{
  "num_hidden_layers": 12,
  "hidden_size": 896,
  "head_dim": 64,
  "intermediate_size": 5376,
  "norm": "layernorm",
  "norm_eps": 1e-05,
  "positions": "learned",
  "attn_scale": 0.125,
  "parallel_block": false,
  "init": "normal",
  "init_std_qkv": 0.0275,
  "learning_rate": 0.000152,
  "max_grad_norm": 0.5,
  "batch_tokens": 131072,
  "doc_mask": true
}
MLP neurons of a small language model. Each row is named by its layer, matrix (up: input weights) and neuron, and shows model dimensions 0-95. Each number is 50 + 10 x the weight over its row's rms, rounded and kept within 0 to 99.
A block is one neuron, or neurons of one layer that tend to fire together. Before each block is what it responds to, as a language model described it from the Wikipedia text at the highest values.

Arabic "Al" name prefix
L4.up1615:52 52 56 36 55 40 58 42 46 44 50 52 44 60 56 55 49 32 50 56 63 41 56 70 54 59 49 41 55 68 48 52 62 48 62 59 64 42 41 34 66 68 46 46 64 65 34 53 33 52 45 50 46 77 58 45 50 49 48 46 60 58 52 52 59 46 40 55 57 26 65 58 46 54 48 58 59 56 49 41 60 61 48 48 54 39 63 52 51 65 50 44 51 54 49 56
L4.up2286:62 56 48 36 56 47 61 50 71 47 48 50 40 50 58 56 40 51 45 55 67 63 53 34 45 46 44 22 37 37 63 41 57 66 41 50 60 59 52 34 44 63 60 39 48 48 69 58 47 62 42 59 29 44 65 53 49 36 54 58 61 41 36 50 46 41 68 54 42 43 59 62 58 20 64 54 51 58 43 49 35 52 46 45 58 44 72 29 51 66 31 51 28 43 55 54
L4.up3643:57 44 56 51 56 45 61 53 74 56 50 50 43 58 60 50 56 42 21 78 60 49 68 40 44 66 60 52 45 66 38 44 53 47 55 67 52 44 54 49 67 37 38 60 72 57 44 36 44 36 58 54 46 45 35 63 34 48 63 40 41 41 53 53 57 24 55 62 43 35 40 62 44 58 60 45 54 41 51 49 54 28 37 42 42 43 51 43 56 44 59 52 51 63 66 72
L4.up4076:52 57 55 37 78 40 47 64 55 51 46 46 51 54 54 56 60 37 55 58 51 47 61 52 30 46 45 50 63 47 52 47 42 45 52 34 59 26 51 58 47 37 52 50 64 53 40 58 56 54 69 54 41 38 49 54 73 59 51 51 54 35 42 56 45 34 58 33 42 51 51 36 56 34 49 40 68 42 61 51 53 49 47 40 52 26 52 49 40 55 50 51 43 43 55 61
L4.up4264:35 55 56 45 51 58 40 62 31 46 39 38 51 37 34 57 45 52 34 63 60 53 54 48 47 53 48 38 38 38 48 54 51 57 48 60 56 55 49 41 66 43 52 61 51 27 48 40 42 50 69 36 50 64 45 58 45 58 49 48 58 59 33 45 55 52 51 54 47 54 48 56 41 30 47 66 59 53 47 48 40 57 56 61 30 45 37 60 51 54 39 45 42 56 43 66
L4.up4808:84 59 63 51 65 60 54 37 49 58 52 54 42 47 61 41 55 39 37 66 42 68 65 35 58 46 54 62 49 42 53 61 45 69 49 62 28 46 50 46 52 52 53 58 54 67 48 64 62 63 46 54 48 56 63 55 67 41 39 66 46 38 31 59 37 51 49 53 47 65 50 43 51 50 43 47 51 44 48 43 63 68 35 51 35 36 61 42 51 33 69 50 37 63 41 49
L4.up4972:33 50 57 26 45 47 53 63 58 43 49 44 47 33 44 44 46 55 57 58 40 75 33 29 52 31 39 43 50 53 38 53 40 45 48 68 50 53 60 35 42 48 48 53 53 48 48 66 38 52 44 47 41 45 40 44 62 54 38 39 60 53 20 62 56 40 54 56 47 25 66 51 62 46 50 56 42 40 52 54 39 35 50 61 53 60 49 57 47 35 60 52 45 50 53 68
L4.up5328:72 59 42 51 35 41 58 70 52 60 46 34 51 55 58 57 52 41 48 61 64 58 66 56 52 34 50 37 46 39 53 54 67 47 56 50 49 52 63 55 32 51 26 62 49 58 37 47 36 44 41 45 61 47 40 53 36 49 35 59 44 54 46 45 28 40 60 37 61 69 55 61 53 43 40 47 58 35 44 57 77 52 48 33 47 49 54 59 58 56 49 62 64 59 54 65

Start of multi-token names
L5.up1057:41 65 33 42 58 42 51 66 66 40 39 37 47 42 55 34 43 39 60 48 40 51 35 51 37 40 49 43 40 64 35 52 37 50 59 44 57 53 44 49 56 43 56 43 62 48 57 26 54 62 37 61 58 55 42 45 60 55 36 51 51 31 52 24 53 25 56 49 48 48 46 52 44 50 43 72 43 63 45 67 42 61 50 50 51 55 53 58 45 66 59 33 57 72 53 42
L5.up1063:60 45 67 35 47 58 48 58 26 68 44 45 47 47 56 36 50 47 40 56 34 40 54 55 39 52 60 44 38 52 49 51 48 46 48 39 51 48 46 60 40 42 64 72 52 67 47 35 38 41 29 37 59 40 53 50 52 25 66 44 32 65 55 47 49 50 44 56 31 44 49 51 55 24 45 52 49 57 62 49 60 57 48 68 64 54 52 70 57 29 35 44 60 47 28 72
L5.up1495:51 45 47 36 58 52 50 40 55 57 65 64 56 53 46 59 56 53 65 53 50 54 31 50 54 65 20 53 45 40 58 69 32 35 51 51 38 46 60 56 46 53 38 47 58 50 40 32 29 33 49 46 34 54 34 59 61 51 32 45 47 60 58 52 49 45 40 52 56 53 56 47 48 61 29 36 50 68 55 49 47 63 51 57 51 53 51 43 44 58 55 51 46 34 41 48
L5.up1576:50 52 50 48 46 34 55 47 40 63 72 47 52 35 57 48 41 47 55 60 50 65 55 65 57 46 55 40 63 53 51 53 46 37 50 36 49 37 55 50 45 61 61 74 49 49 46 30 57 41 38 45 36 24 50 53 48 44 49 48 57 51 46 54 37 44 48 52 63 49 65 46 51 39 36 41 44 49 57 42 44 58 37 54 38 64 51 56 66 46 37 52 52 69 62 50
L5.up1591:43 50 33 34 43 44 49 52 48 42 54 40 53 54 56 32 57 32 52 44 39 37 81 70 54 40 46 31 49 50 31 48 39 40 59 39 44 52 49 58 56 50 52 40 46 31 29 41 44 53 54 51 42 54 56 53 48 44 36 39 62 38 36 41 36 42 63 40 36 55 42 62 60 23 44 38 54 40 44 52 48 48 45 50 52 44 57 64 47 53 53 44 61 63 67 56
L5.up1895:57 63 60 46 61 58 57 35 51 59 41 51 70 70 52 37 62 49 46 52 63 39 37 32 42 37 47 52 36 46 50 56 51 39 29 58 44 46 26 60 59 54 39 48 55 46 58 59 53 63 53 58 43 67 61 57 77 58 56 47 43 50 37 49 49 33 21 46 37 47 39 56 52 43 44 51 56 77 64 40 68 60 55 42 48 52 55 42 56 36 51 55 36 42 83 39
L5.up3045:58 44 50 48 48 40 41 58 49 63 48 32 62 39 41 35 43 36 61 57 37 55 43 41 58 42 48 62 49 56 64 57 54 65 65 44 55 30 44 51 24 45 52 43 45 63 48 44 55 45 39 44 65 41 53 47 45 42 50 44 54 55 57 69 37 45 43 54 42 54 52 48 40 46 62 63 54 48 33 42 62 46 46 53 58 39 54 51 58 52 40 67 43 43 63 42
L5.up4191:31 47 54 52 50 38 64 37 69 40 55 74 64 64 48 51 50 57 52 31 39 31 60 38 44 42 60 63 53 33 41 57 46 44 58 46 66 53 62 52 44 56 64 41 44 54 51 27 32 53 41 40 51 49 56 54 72 39 58 55 40 42 47 17 43 46 23 68 39 37 39 39 39 40 49 51 63 43 36 26 45 53 55 55 57 32 44 44 46 55 47 46 41 35 52 46

Transitive verb or preposition heads
L5.up607:51 55 45 56 39 54 34 54 38 42 39 55 45 57 52 39 55 51 42 40 46 36 44 51 52 37 30 39 48 40 54 41 45 57 48 55 40 26 44 56 50 56 29 56 57 40 50 51 30 53 64 45 67 58 53 57 50 35 45 50 48 54 32 61 44 43 63 54 40 44 53 51 46 52 37 64 60 46 33 57 52 40 46 35 40 59 48 31 37 43 24 54 41 55 62 44
L5.up871:61 39 46 46 57 50 41 42 61 46 45 34 49 38 56 39 49 55 45 32 41 52 63 59 62 63 41 45 46 49 64 52 53 46 45 49 53 53 57 42 44 41 53 49 49 63 40 38 33 47 57 44 30 35 58 64 46 39 46 53 48 62 30 58 55 52 54 60 42 57 32 43 46 52 60 39 41 46 40 42 60 45 46 52 45 52 59 43 38 58 51 52 56 54 31 56
L5.up1643:37 56 45 40 64 56 46 60 54 42 58 57 32 59 46 51 45 45 62 45 49 48 62 43 55 39 41 46 44 33 47 52 51 52 58 52 43 44 28 60 69 65 48 42 59 48 54 58 41 61 56 44 42 61 49 28 43 54 66 51 69 46 53 59 56 57 64 36 56 45 50 66 47 47 38 39 42 42 46 59 48 48 45 36 47 64 59 53 51 37 45 44 60 55 54 43
L5.up2930:54 34 51 55 64 42 46 56 73 58 35 50 46 57 54 45 43 60 58 43 48 61 62 56 66 42 50 49 45 41 62 55 51 47 39 58 45 53 30 44 73 54 60 33 54 78 31 29 49 54 38 55 59 51 70 54 71 45 52 67 35 15 57 50 58 36 36 61 37 60 42 61 37 58 41 35 45 54 32 45 54 54 45 53 40 46 41 52 45 51 38 35 25 62 47 45
L5.up3893:68 72 59 57 42 53 68 49 60 47 50 53 36 33 57 49 50 45 47 29 42 65 48 35 47 59 51 42 48 65 53 52 50 26 53 48 30 33 44 44 67 55 58 60 43 47 51 52 32 35 61 49 53 55 56 50 57 50 52 63 55 34 44 58 36 65 39 44 67 72 49 37 57 71 55 45 40 48 45 49 56 40 60 57 42 67 41 53 47 56 58 37 60 59 45 37
L5.up4544:58 48 57 61 61 56 31 58 45 63 34 47 34 48 63 46 38 27 40 60 46 55 53 47 55 66 42 41 52 44 48 41 63 48 51 49 48 38 58 44 47 57 46 38 42 79 54 65 64 42 54 44 49 46 49 53 74 41 46 29 54 59 71 55 56 50 57 29 50 52 55 65 65 54 44 44 57 60 36 39 55 47 47 78 59 61 24 51 55 49 37 60 31 63 47 38
L5.up5160:45 49 54 50 63 32 46 47 39 44 54 23 55 54 63 38 67 50 49 46 35 51 64 51 48 54 61 48 44 41 58 34 54 52 42 55 49 34 53 53 56 55 44 40 35 45 34 41 39 44 51 40 40 46 57 42 66 45 49 49 51 43 52 25 40 41 44 48 51 70 49 46 41 38 50 51 38 56 41 41 66 51 44 60 31 72 55 61 57 60 39 44 49 59 38 48
L5.up5283:58 41 35 64 51 49 54 34 56 47 29 45 29 64 56 52 37 37 43 44 57 56 54 43 54 57 47 40 44 35 51 50 60 49 54 49 52 45 35 39 47 48 55 40 36 68 37 56 54 50 62 39 49 66 44 38 49 49 32 43 69 47 49 38 57 36 39 54 51 71 26 43 55 36 52 57 44 33 30 58 69 65 57 51 55 44 71 46 36 46 46 46 42 59 57 64

Transitive verb after subject
L6.up2328:39 59 63 61 57 35 47 61 50 45 49 37 56 55 63 46 40 58 45 54 44 50 41 42 60 41 50 47 44 60 55 62 51 62 67 48 59 48 37 26 53 50 72 52 44 55 33 55 52 43 64 50 67 55 59 56 65 58 57 46 33 66 19 63 57 19 39 32 42 57 42 60 60 54 52 50 32 59 45 40 61 46 34 53 28 61 45 50 55 46 44 57 41 61 46 57

Arabic article Al-
L6.up3801:50 30 45 47 54 47 60 43 52 37 48 54 40 46 40 48 59 40 47 60 45 32 61 35 46 45 51 29 45 42 49 39 32 59 53 36 45 66 44 53 51 54 41 57 48 39 62 59 49 53 58 33 43 32 46 52 43 51 54 41 29 46 33 53 35 41 57 52 55 43 29 48 51 24 33 59 26 50 65 49 71 57 30 57 51 57 55 54 56 46 53 46 51 48 39 50

Separators inside numbers
L5.up17:59 49 41 45 62 35 37 53 41 23 42 44 69 45 40 51 60 57 47 62 54 39 42 44 51 60 44 59 43 48 45 44 50 57 40 53 58 38 62 60 38 48 49 57 38 59 46 54 43 62 70 42 46 47 32 45 63 51 41 46 44 75 41 46 56 45 46 61 36 58 56 73 43 50 52 55 45 50 45 39 52 43 59 42 42 39 50 44 57 42 47 51 53 50 49 59
L5.up1787:35 36 49 38 38 47 59 58 48 53 55 49 53 52 32 49 43 51 44 41 33 56 61 55 49 58 41 61 44 50 58 55 46 49 42 53 53 46 47 40 33 61 54 56 44 51 30 53 70 53 49 42 45 56 51 61 48 60 39 51 49 46 51 42 42 40 71 34 63 58 49 52 51 57 27 50 41 59 57 32 46 48 48 34 70 53 60 45 42 33 46 49 47 34 59 60
L5.up2214:38 36 57 38 54 40 50 41 44 48 76 61 51 63 63 53 36 31 51 56 35 39 52 50 53 45 56 57 53 46 41 52 40 55 64 34 49 57 58 46 41 56 61 71 47 51 66 69 47 42 46 58 56 41 48 67 52 56 49 50 40 28 48 66 42 56 46 31 46 64 59 52 58 54 63 53 51 70 44 44 70 69 48 36 49 50 67 32 35 57 47 78 48 52 56 46
L5.up3184:56 55 58 55 55 50 57 43 49 29 45 38 70 47 47 56 64 55 53 47 33 66 69 53 49 47 52 49 60 45 48 54 47 45 51 47 55 61 60 37 44 75 69 47 66 67 35 35 59 65 47 49 55 49 54 36 60 62 54 57 67 53 38 52 35 50 54 46 53 48 56 68 54 40 54 48 43 52 51 69 44 50 47 67 42 65 45 35 44 55 47 43 43 43 53 76
L5.up3195:67 43 49 40 56 45 45 61 52 21 40 68 65 50 42 52 29 48 47 49 42 46 52 50 35 64 49 37 46 46 28 28 58 52 38 43 52 51 36 43 26 58 59 60 44 47 47 36 51 22 44 37 48 45 48 50 53 70 40 49 56 39 66 51 46 47 54 26 54 58 37 42 69 56 63 47 48 54 41 25 68 71 35 59 49 64 54 40 39 56 47 54 49 55 37 62
L5.up3662:62 40 35 43 52 39 50 63 63 36 56 41 54 52 72 40 41 49 54 49 47 49 50 46 41 64 52 31 62 50 58 50 58 54 58 67 77 66 53 51 50 66 60 55 47 47 54 53 64 58 41 43 63 51 71 49 63 58 38 60 50 51 47 46 62 45 40 60 55 41 60 42 52 59 48 47 53 77 45 63 49 54 54 23 43 41 44 58 40 63 42 47 46 53 41 42
L5.up4206:46 45 27 31 54 39 54 53 54 57 52 54 48 55 18 63 60 38 33 44 46 57 37 37 52 64 50 33 55 50 69 69 53 56 62 42 54 38 56 61 58 46 63 62 49 45 50 52 49 47 49 41 24 60 60 50 59 51 46 54 54 68 49 61 29 51 62 42 59 58 51 57 61 55 59 73 51 39 34 64 38 40 62 41 42 53 44 56 47 41 51 53 61 28 60 38
L5.up5177:61 43 39 34 58 32 46 54 45 61 38 65 58 51 42 40 52 37 63 50 42 65 36 53 43 38 37 48 65 72 43 62 24 58 51 43 64 57 30 37 32 41 50 52 32 69 33 69 48 53 64 56 56 56 58 40 62 54 70 47 37 62 58 47 55 43 64 53 41 72 46 62 47 43 54 54 62 48 50 50 40 62 33 56 43 37 45 51 49 46 43 57 36 59 52 59

Paragraph-ending line breaks
L5.up502:56 38 39 50 59 42 47 39 60 32 59 45 58 55 48 39 44 30 61 56 56 47 43 50 69 36 37 55 61 50 50 57 46 46 38 39 67 42 46 41 58 59 49 62 41 54 46 39 50 70 50 41 72 60 52 45 50 44 39 55 33 49 54 34 54 33 53 49 54 50 39 48 72 59 38 62 57 36 56 35 58 39 50 63 61 65 33 40 56 45 24 49 56 59 68 58
L5.up1283:31 44 47 52 67 50 51 54 46 48 55 51 62 41 57 34 53 52 46 47 45 59 54 44 57 31 42 54 56 41 51 47 42 71 43 38 48 50 47 26 37 54 50 48 45 46 48 40 65 55 52 28 60 57 50 42 57 46 35 41 70 45 49 53 50 43 48 59 50 51 52 55 39 65 34 70 41 55 65 37 45 43 55 62 60 39 46 42 57 58 47 59 47 34 51 45
L5.up1308:44 45 49 51 50 51 51 54 61 40 27 32 50 43 59 42 47 51 56 57 54 60 73 45 64 46 56 51 49 65 37 59 75 54 41 49 45 27 59 55 32 56 60 47 44 48 49 65 59 60 46 39 73 45 59 52 47 39 26 59 44 57 48 57 62 45 56 47 38 50 50 44 35 59 44 41 45 64 26 44 47 54 37 43 35 56 51 52 47 45 42 47 40 64 68 51
L5.up2096:46 46 44 52 42 41 44 58 59 32 45 58 47 38 44 51 59 36 38 44 46 44 55 46 57 57 48 23 47 49 48 71 49 60 54 39 62 45 58 44 61 56 45 67 43 45 49 52 47 61 63 46 59 42 56 57 52 31 48 27 54 70 63 40 42 50 51 51 66 56 45 36 44 56 44 64 51 46 40 32 53 50 56 42 40 56 41 41 40 48 34 63 66 66 40 69
L5.up3377:42 50 59 46 36 45 47 48 59 35 33 59 47 51 61 53 50 55 36 72 62 58 50 48 38 56 61 39 59 48 49 46 48 52 45 38 50 58 45 57 45 56 40 40 50 44 29 59 57 47 60 38 41 60 43 64 71 53 57 45 56 61 49 54 51 56 51 64 31 51 54 51 72 44 40 62 47 43 30 45 57 39 45 45 46 60 35 39 49 52 37 67 76 71 47 63
L5.up4366:56 61 23 42 51 34 51 34 39 38 26 41 43 43 40 55 68 58 51 46 77 43 80 55 49 32 33 35 72 41 42 43 43 26 47 51 56 48 51 48 47 48 53 81 62 59 57 27 49 38 40 43 46 33 64 36 38 55 67 51 52 42 51 37 42 40 39 71 49 50 39 42 57 48 61 57 55 49 39 58 50 40 38 52 60 58 52 60 51 54 55 52 43 43 41 35
L5.up4404:52 56 63 65 48 52 54 56 38 55 52 53 31 43 48 39 48 54 50 46 37 51 49 41 71 47 52 49 29 41 66 65 65 37 51 42 51 37 53 53 56 63 67 49 44 78 57 58 47 36 69 50 62 46 61 45 49 45 39 49 40 54 42 52 51 41 69 57 54 48 46 58 54 55 35 53 70 70 62 49 50 43 34 46 34 77 46 49 53 52 32 42 36 44 61 60
L5.up5355:46 51 58 40 41 53 39 46 48 27 71 46 52 44 71 47 44 34 57 42 39 49 41 57 31 54 57 53 68 36 69 43 57 70 53 31 54 44 49 43 33 60 56 36 44 55 52 35 35 52 41 61 51 34 63 54 58 38 57 50 50 44 30 49 45 27 47 47 76 47 50 73 44 50 51 56 52 56 55 36 33 51 57 48 35 63 43 55 47 43 50 61 60 40 60 55

Sports table row starts
L4.up1277:63 52 37 45 62 53 46 32 46 37 58 49 42 23 65 25 45 45 36 39 51 46 79 49 48 36 45 49 55 67 60 33 53 57 37 46 74 52 53 55 58 59 52 62 48 48 48 44 69 48 64 41 41 49 47 62 60 54 31 51 41 48 53 45 62 63 25 59 44 58 37 54 43 54 38 58 55 45 32 39 32 59 38 40 69 53 30 41 59 41 58 45 57 41 63 73
L4.up1318:31 54 56 43 42 50 63 48 40 55 51 61 61 58 48 55 62 46 43 41 54 47 56 42 37 50 55 38 42 59 43 63 65 54 42 44 47 72 46 54 63 49 40 61 47 43 44 33 49 55 41 45 64 52 52 34 53 41 42 53 54 41 45 43 55 45 46 37 63 50 65 41 41 41 41 46 36 64 57 33 43 57 54 61 50 51 54 46 32 30 67 59 65 53 51 48
L4.up1383:66 55 52 33 54 44 49 55 52 48 52 48 59 40 46 59 48 44 32 62 43 31 30 49 35 68 56 51 57 49 51 55 49 52 42 50 48 44 50 55 59 32 63 45 57 45 42 44 56 48 63 44 35 42 54 61 40 62 27 59 55 62 48 57 67 33 39 57 41 38 39 47 61 56 49 48 49 35 53 69 56 52 53 48 46 48 65 48 49 45 68 71 56 38 47 52
L4.up2124:60 61 35 52 52 46 53 52 61 48 40 58 42 45 59 28 54 49 52 65 41 56 65 68 69 59 59 40 62 51 57 46 46 51 51 49 54 55 28 52 37 54 47 71 66 62 48 59 46 36 50 50 38 49 63 52 44 35 31 51 59 57 42 58 47 38 41 57 58 62 44 49 50 57 52 42 54 47 51 49 57 43 59 61 25 50 54 42 47 55 44 52 44 50 51 59
L4.up2536:55 52 53 49 58 52 51 38 48 68 53 71 60 52 64 46 53 53 47 41 60 27 58 61 55 51 41 55 43 51 55 52 43 39 48 38 48 27 47 45 38 39 37 61 53 51 56 39 66 32 55 39 43 50 44 52 59 50 35 26 39 46 38 60 38 50 51 55 32 36 44 38 64 52 48 49 51 50 35 65 58 51 52 44 56 36 64 48 47 46 63 36 32 60 61 60
L4.up3033:63 29 51 42 47 58 69 48 53 45 72 62 65 34 50 59 58 67 32 44 34 51 65 64 65 51 43 44 46 46 49 33 53 52 49 51 54 45 56 51 66 56 59 47 41 47 58 53 39 49 39 21 59 38 62 46 61 39 29 35 45 55 41 48 64 36 52 54 42 60 13 53 44 48 42 68 57 56 45 38 71 65 43 57 41 51 50 54 59 57 49 53 57 63 43 42
L4.up3110:46 69 35 45 53 41 47 37 46 54 66 43 44 65 50 46 50 56 62 41 48 47 49 48 49 63 62 34 58 60 53 34 55 60 59 44 42 73 51 55 52 38 45 50 62 50 47 73 52 36 63 46 53 41 59 69 46 52 46 46 63 56 65 53 49 54 39 52 51 64 42 44 41 50 30 39 61 41 37 56 83 47 37 47 64 48 53 46 69 37 59 64 65 45 48 52
L4.up3576:56 55 71 51 69 54 43 50 47 66 50 49 55 42 68 52 58 48 52 28 52 58 53 60 42 65 52 42 64 62 56 61 46 47 38 57 48 48 52 43 36 58 72 55 52 45 54 60 36 36 48 46 51 38 60 37 66 50 27 62 57 59 19 41 41 54 58 55 49 36 49 30 57 49 46 64 43 60 37 42 54 49 39 57 29 58 32 51 58 51 39 45 50 43 35 57

Separators before numbers
L6.up2494:41 59 48 48 50 31 48 55 62 57 67 51 46 49 20 51 35 64 56 51 49 49 52 42 55 60 48 41 62 59 42 51 46 60 49 47 37 47 50 40 35 67 57 59 58 65 46 47 38 56 38 52 62 47 64 67 38 70 54 61 47 49 51 36 55 52 47 65 43 62 52 67 54 50 31 41 64 45 36 52 60 58 58 62 44 58 43 39 46 49 52 45 65 44 73 57

Paragraph-ending line breaks
L4.up173:60 54 58 49 42 37 46 44 51 52 52 51 47 45 43 50 53 42 61 37 50 48 74 53 55 56 48 41 62 33 58 55 49 45 43 43 35 56 36 41 28 54 46 46 54 43 49 34 50 53 54 57 46 57 32 34 52 59 52 57 38 50 47 48 46 50 53 48 62 62 62 52 54 48 28 48 46 52 33 58 57 47 39 61 49 57 51 54 45 30 62 32 66 46 50 61
L4.up685:48 57 60 55 49 29 27 46 51 50 38 51 59 87 43 40 60 45 61 45 64 63 70 44 46 47 51 68 36 43 41 74 63 66 40 58 40 64 55 51 44 54 45 50 41 26 55 55 50 60 49 46 42 44 54 52 63 49 58 50 40 67 49 55 45 47 45 51 57 52 32 49 30 45 38 69 41 36 47 53 48 52 37 54 44 41 71 68 56 32 44 32 46 60 42 66
L4.up866:58 63 49 59 44 62 39 51 47 38 27 35 54 52 50 35 73 41 62 28 45 48 37 40 41 47 41 48 58 38 61 55 49 51 55 51 58 43 37 22 27 54 61 57 68 68 45 61 45 53 41 38 71 51 45 37 54 66 23 50 59 46 49 50 48 64 55 46 53 43 37 58 41 56 59 58 66 50 42 38 51 64 49 38 44 52 49 45 37 49 49 50 62 65 44 56
L4.up1401:47 51 38 60 44 37 44 48 63 56 38 54 46 46 57 65 50 36 45 48 39 64 56 43 59 50 32 68 33 58 66 46 46 48 50 50 57 49 36 33 52 57 53 54 43 22 41 57 44 66 47 53 38 33 46 49 53 47 69 41 49 43 51 28 69 53 53 48 59 46 51 58 58 34 66 64 41 45 48 65 65 49 35 64 40 41 57 45 49 38 40 67 51 38 50 48
L4.up3276:47 44 62 56 57 45 54 61 52 31 55 44 44 57 58 62 54 49 53 53 53 56 31 45 58 59 52 56 60 58 52 76 53 50 40 69 43 35 47 50 38 56 38 47 43 61 46 38 46 44 32 33 53 46 60 71 51 49 36 65 32 64 53 66 43 45 38 64 64 38 53 45 43 67 46 66 42 34 72 36 55 54 58 62 37 45 35 49 45 54 43 61 44 55 53 55
L4.up3537:48 46 61 53 58 40 36 47 53 38 35 50 40 60 51 60 64 46 57 55 49 54 53 34 47 48 29 39 62 48 59 76 39 46 52 26 47 39 40 44 44 57 64 41 43 61 45 53 55 64 56 41 46 57 36 59 53 41 33 51 57 51 57 27 53 51 50 62 62 44 42 56 46 49 41 70 37 42 44 31 60 47 49 44 63 41 58 46 46 40 45 49 50 65 22 53
L4.up4784:54 45 33 58 50 19 64 30 49 38 34 33 36 44 51 49 29 40 53 58 61 62 67 50 52 46 30 59 44 51 55 66 57 57 34 46 56 31 45 35 51 57 59 51 47 59 48 56 51 54 72 49 53 51 37 50 62 49 42 45 41 46 61 51 41 45 56 57 64 46 39 53 54 59 54 63 49 61 25 38 62 45 50 39 36 60 52 35 49 47 51 40 62 68 50 66
L4.up4950:32 41 67 39 46 30 46 47 28 50 29 59 65 51 58 49 50 39 44 49 55 52 57 44 48 47 33 51 53 43 69 59 51 57 48 58 58 41 16 63 44 48 62 45 33 24 72 69 45 52 57 44 51 51 46 47 55 48 44 38 47 55 49 41 56 18 45 50 51 51 60 50 71 44 54 55 67 54 36 30 78 46 36 44 53 59 37 33 42 44 38 46 82 46 70 53

Transitive main verbs
L4.up996:49 38 49 61 48 42 60 59 60 44 46 47 49 31 63 44 65 44 47 55 46 55 55 50 54 36 44 44 41 42 41 49 38 60 33 51 64 59 28 49 56 44 58 36 46 55 52 47 47 31 47 46 33 34 45 52 39 58 51 60 44 43 48 55 62 27 58 61 37 49 38 48 56 47 47 46 53 41 59 60 39 38 44 66 45 68 50 35 54 64 46 59 66 68 51 56
L4.up1496:65 43 51 49 50 58 57 50 38 40 36 60 40 54 57 48 69 54 47 53 65 47 76 47 52 47 57 51 33 47 44 49 35 54 36 52 37 28 28 54 26 51 41 35 46 64 58 42 49 38 64 47 39 49 41 47 42 51 48 52 42 49 57 57 30 53 48 39 50 38 34 45 54 63 52 59 47 48 45 73 58 47 40 45 53 41 36 43 62 38 55 39 46 54 49 53
L4.up1644:52 40 44 73 60 43 44 54 57 60 53 61 68 54 53 31 46 50 46 56 55 59 54 47 61 52 60 59 53 55 45 49 52 48 53 41 30 41 60 45 73 59 56 63 54 64 48 46 45 57 54 48 46 63 65 61 44 30 62 42 45 54 31 44 55 40 53 47 43 53 47 52 48 61 38 64 64 41 53 49 52 49 53 65 34 66 39 31 56 47 60 49 44 48 49 50
L4.up1813:66 30 47 62 66 43 30 55 62 22 56 54 39 41 31 65 56 46 46 51 38 46 55 39 48 52 45 46 43 46 46 53 36 45 45 44 52 44 53 51 70 50 50 47 70 51 50 35 30 48 67 54 45 51 45 38 51 44 45 62 54 39 44 38 45 56 56 59 54 64 50 67 51 53 53 34 58 34 49 67 58 48 53 47 38 63 20 34 52 44 63 51 47 52 62 38
L4.up2061:41 39 43 50 43 49 51 56 32 18 51 33 63 53 70 33 60 42 36 45 56 51 56 43 39 49 45 56 44 52 50 59 40 49 41 46 45 48 23 39 54 59 19 52 54 44 29 44 42 46 54 50 62 37 68 19 51 45 51 49 37 34 42 53 38 60 45 59 58 63 38 50 48 61 32 54 36 53 48 37 48 53 45 73 46 48 49 37 50 37 58 67 59 50 40 58
L4.up2658:53 58 72 41 57 52 36 54 44 51 43 63 51 58 53 37 65 35 46 49 69 64 35 63 44 43 57 64 44 46 62 71 50 46 43 48 38 45 55 45 38 48 32 53 38 53 59 49 46 51 50 37 11 59 37 39 53 49 51 45 51 62 50 51 54 43 56 42 45 53 41 61 47 57 44 41 45 51 48 46 51 62 40 45 55 40 51 45 53 53 41 46 53 43 34 55
L4.up2901:42 54 42 50 53 28 46 56 65 44 39 49 53 48 51 40 66 39 34 39 50 60 46 59 56 49 50 45 61 45 67 41 50 47 40 59 42 41 32 48 49 66 48 56 44 41 51 50 39 44 80 51 49 46 44 49 50 43 60 45 40 63 53 51 64 33 52 56 58 48 50 61 47 61 34 53 58 46 49 33 64 34 33 39 40 45 50 43 54 58 38 48 37 43 43 58
L4.up5343:59 50 51 46 36 35 21 58 49 50 62 61 65 46 46 45 43 57 41 35 64 48 52 51 61 52 32 61 47 50 33 54 54 64 56 33 30 50 46 56 49 68 77 50 46 44 42 71 38 71 65 47 56 43 47 52 40 48 45 46 58 45 46 50 66 34 47 55 54 41 45 66 51 52 47 37 51 40 50 44 60 42 57 51 37 42 35 38 58 58 45 35 61 52 52 59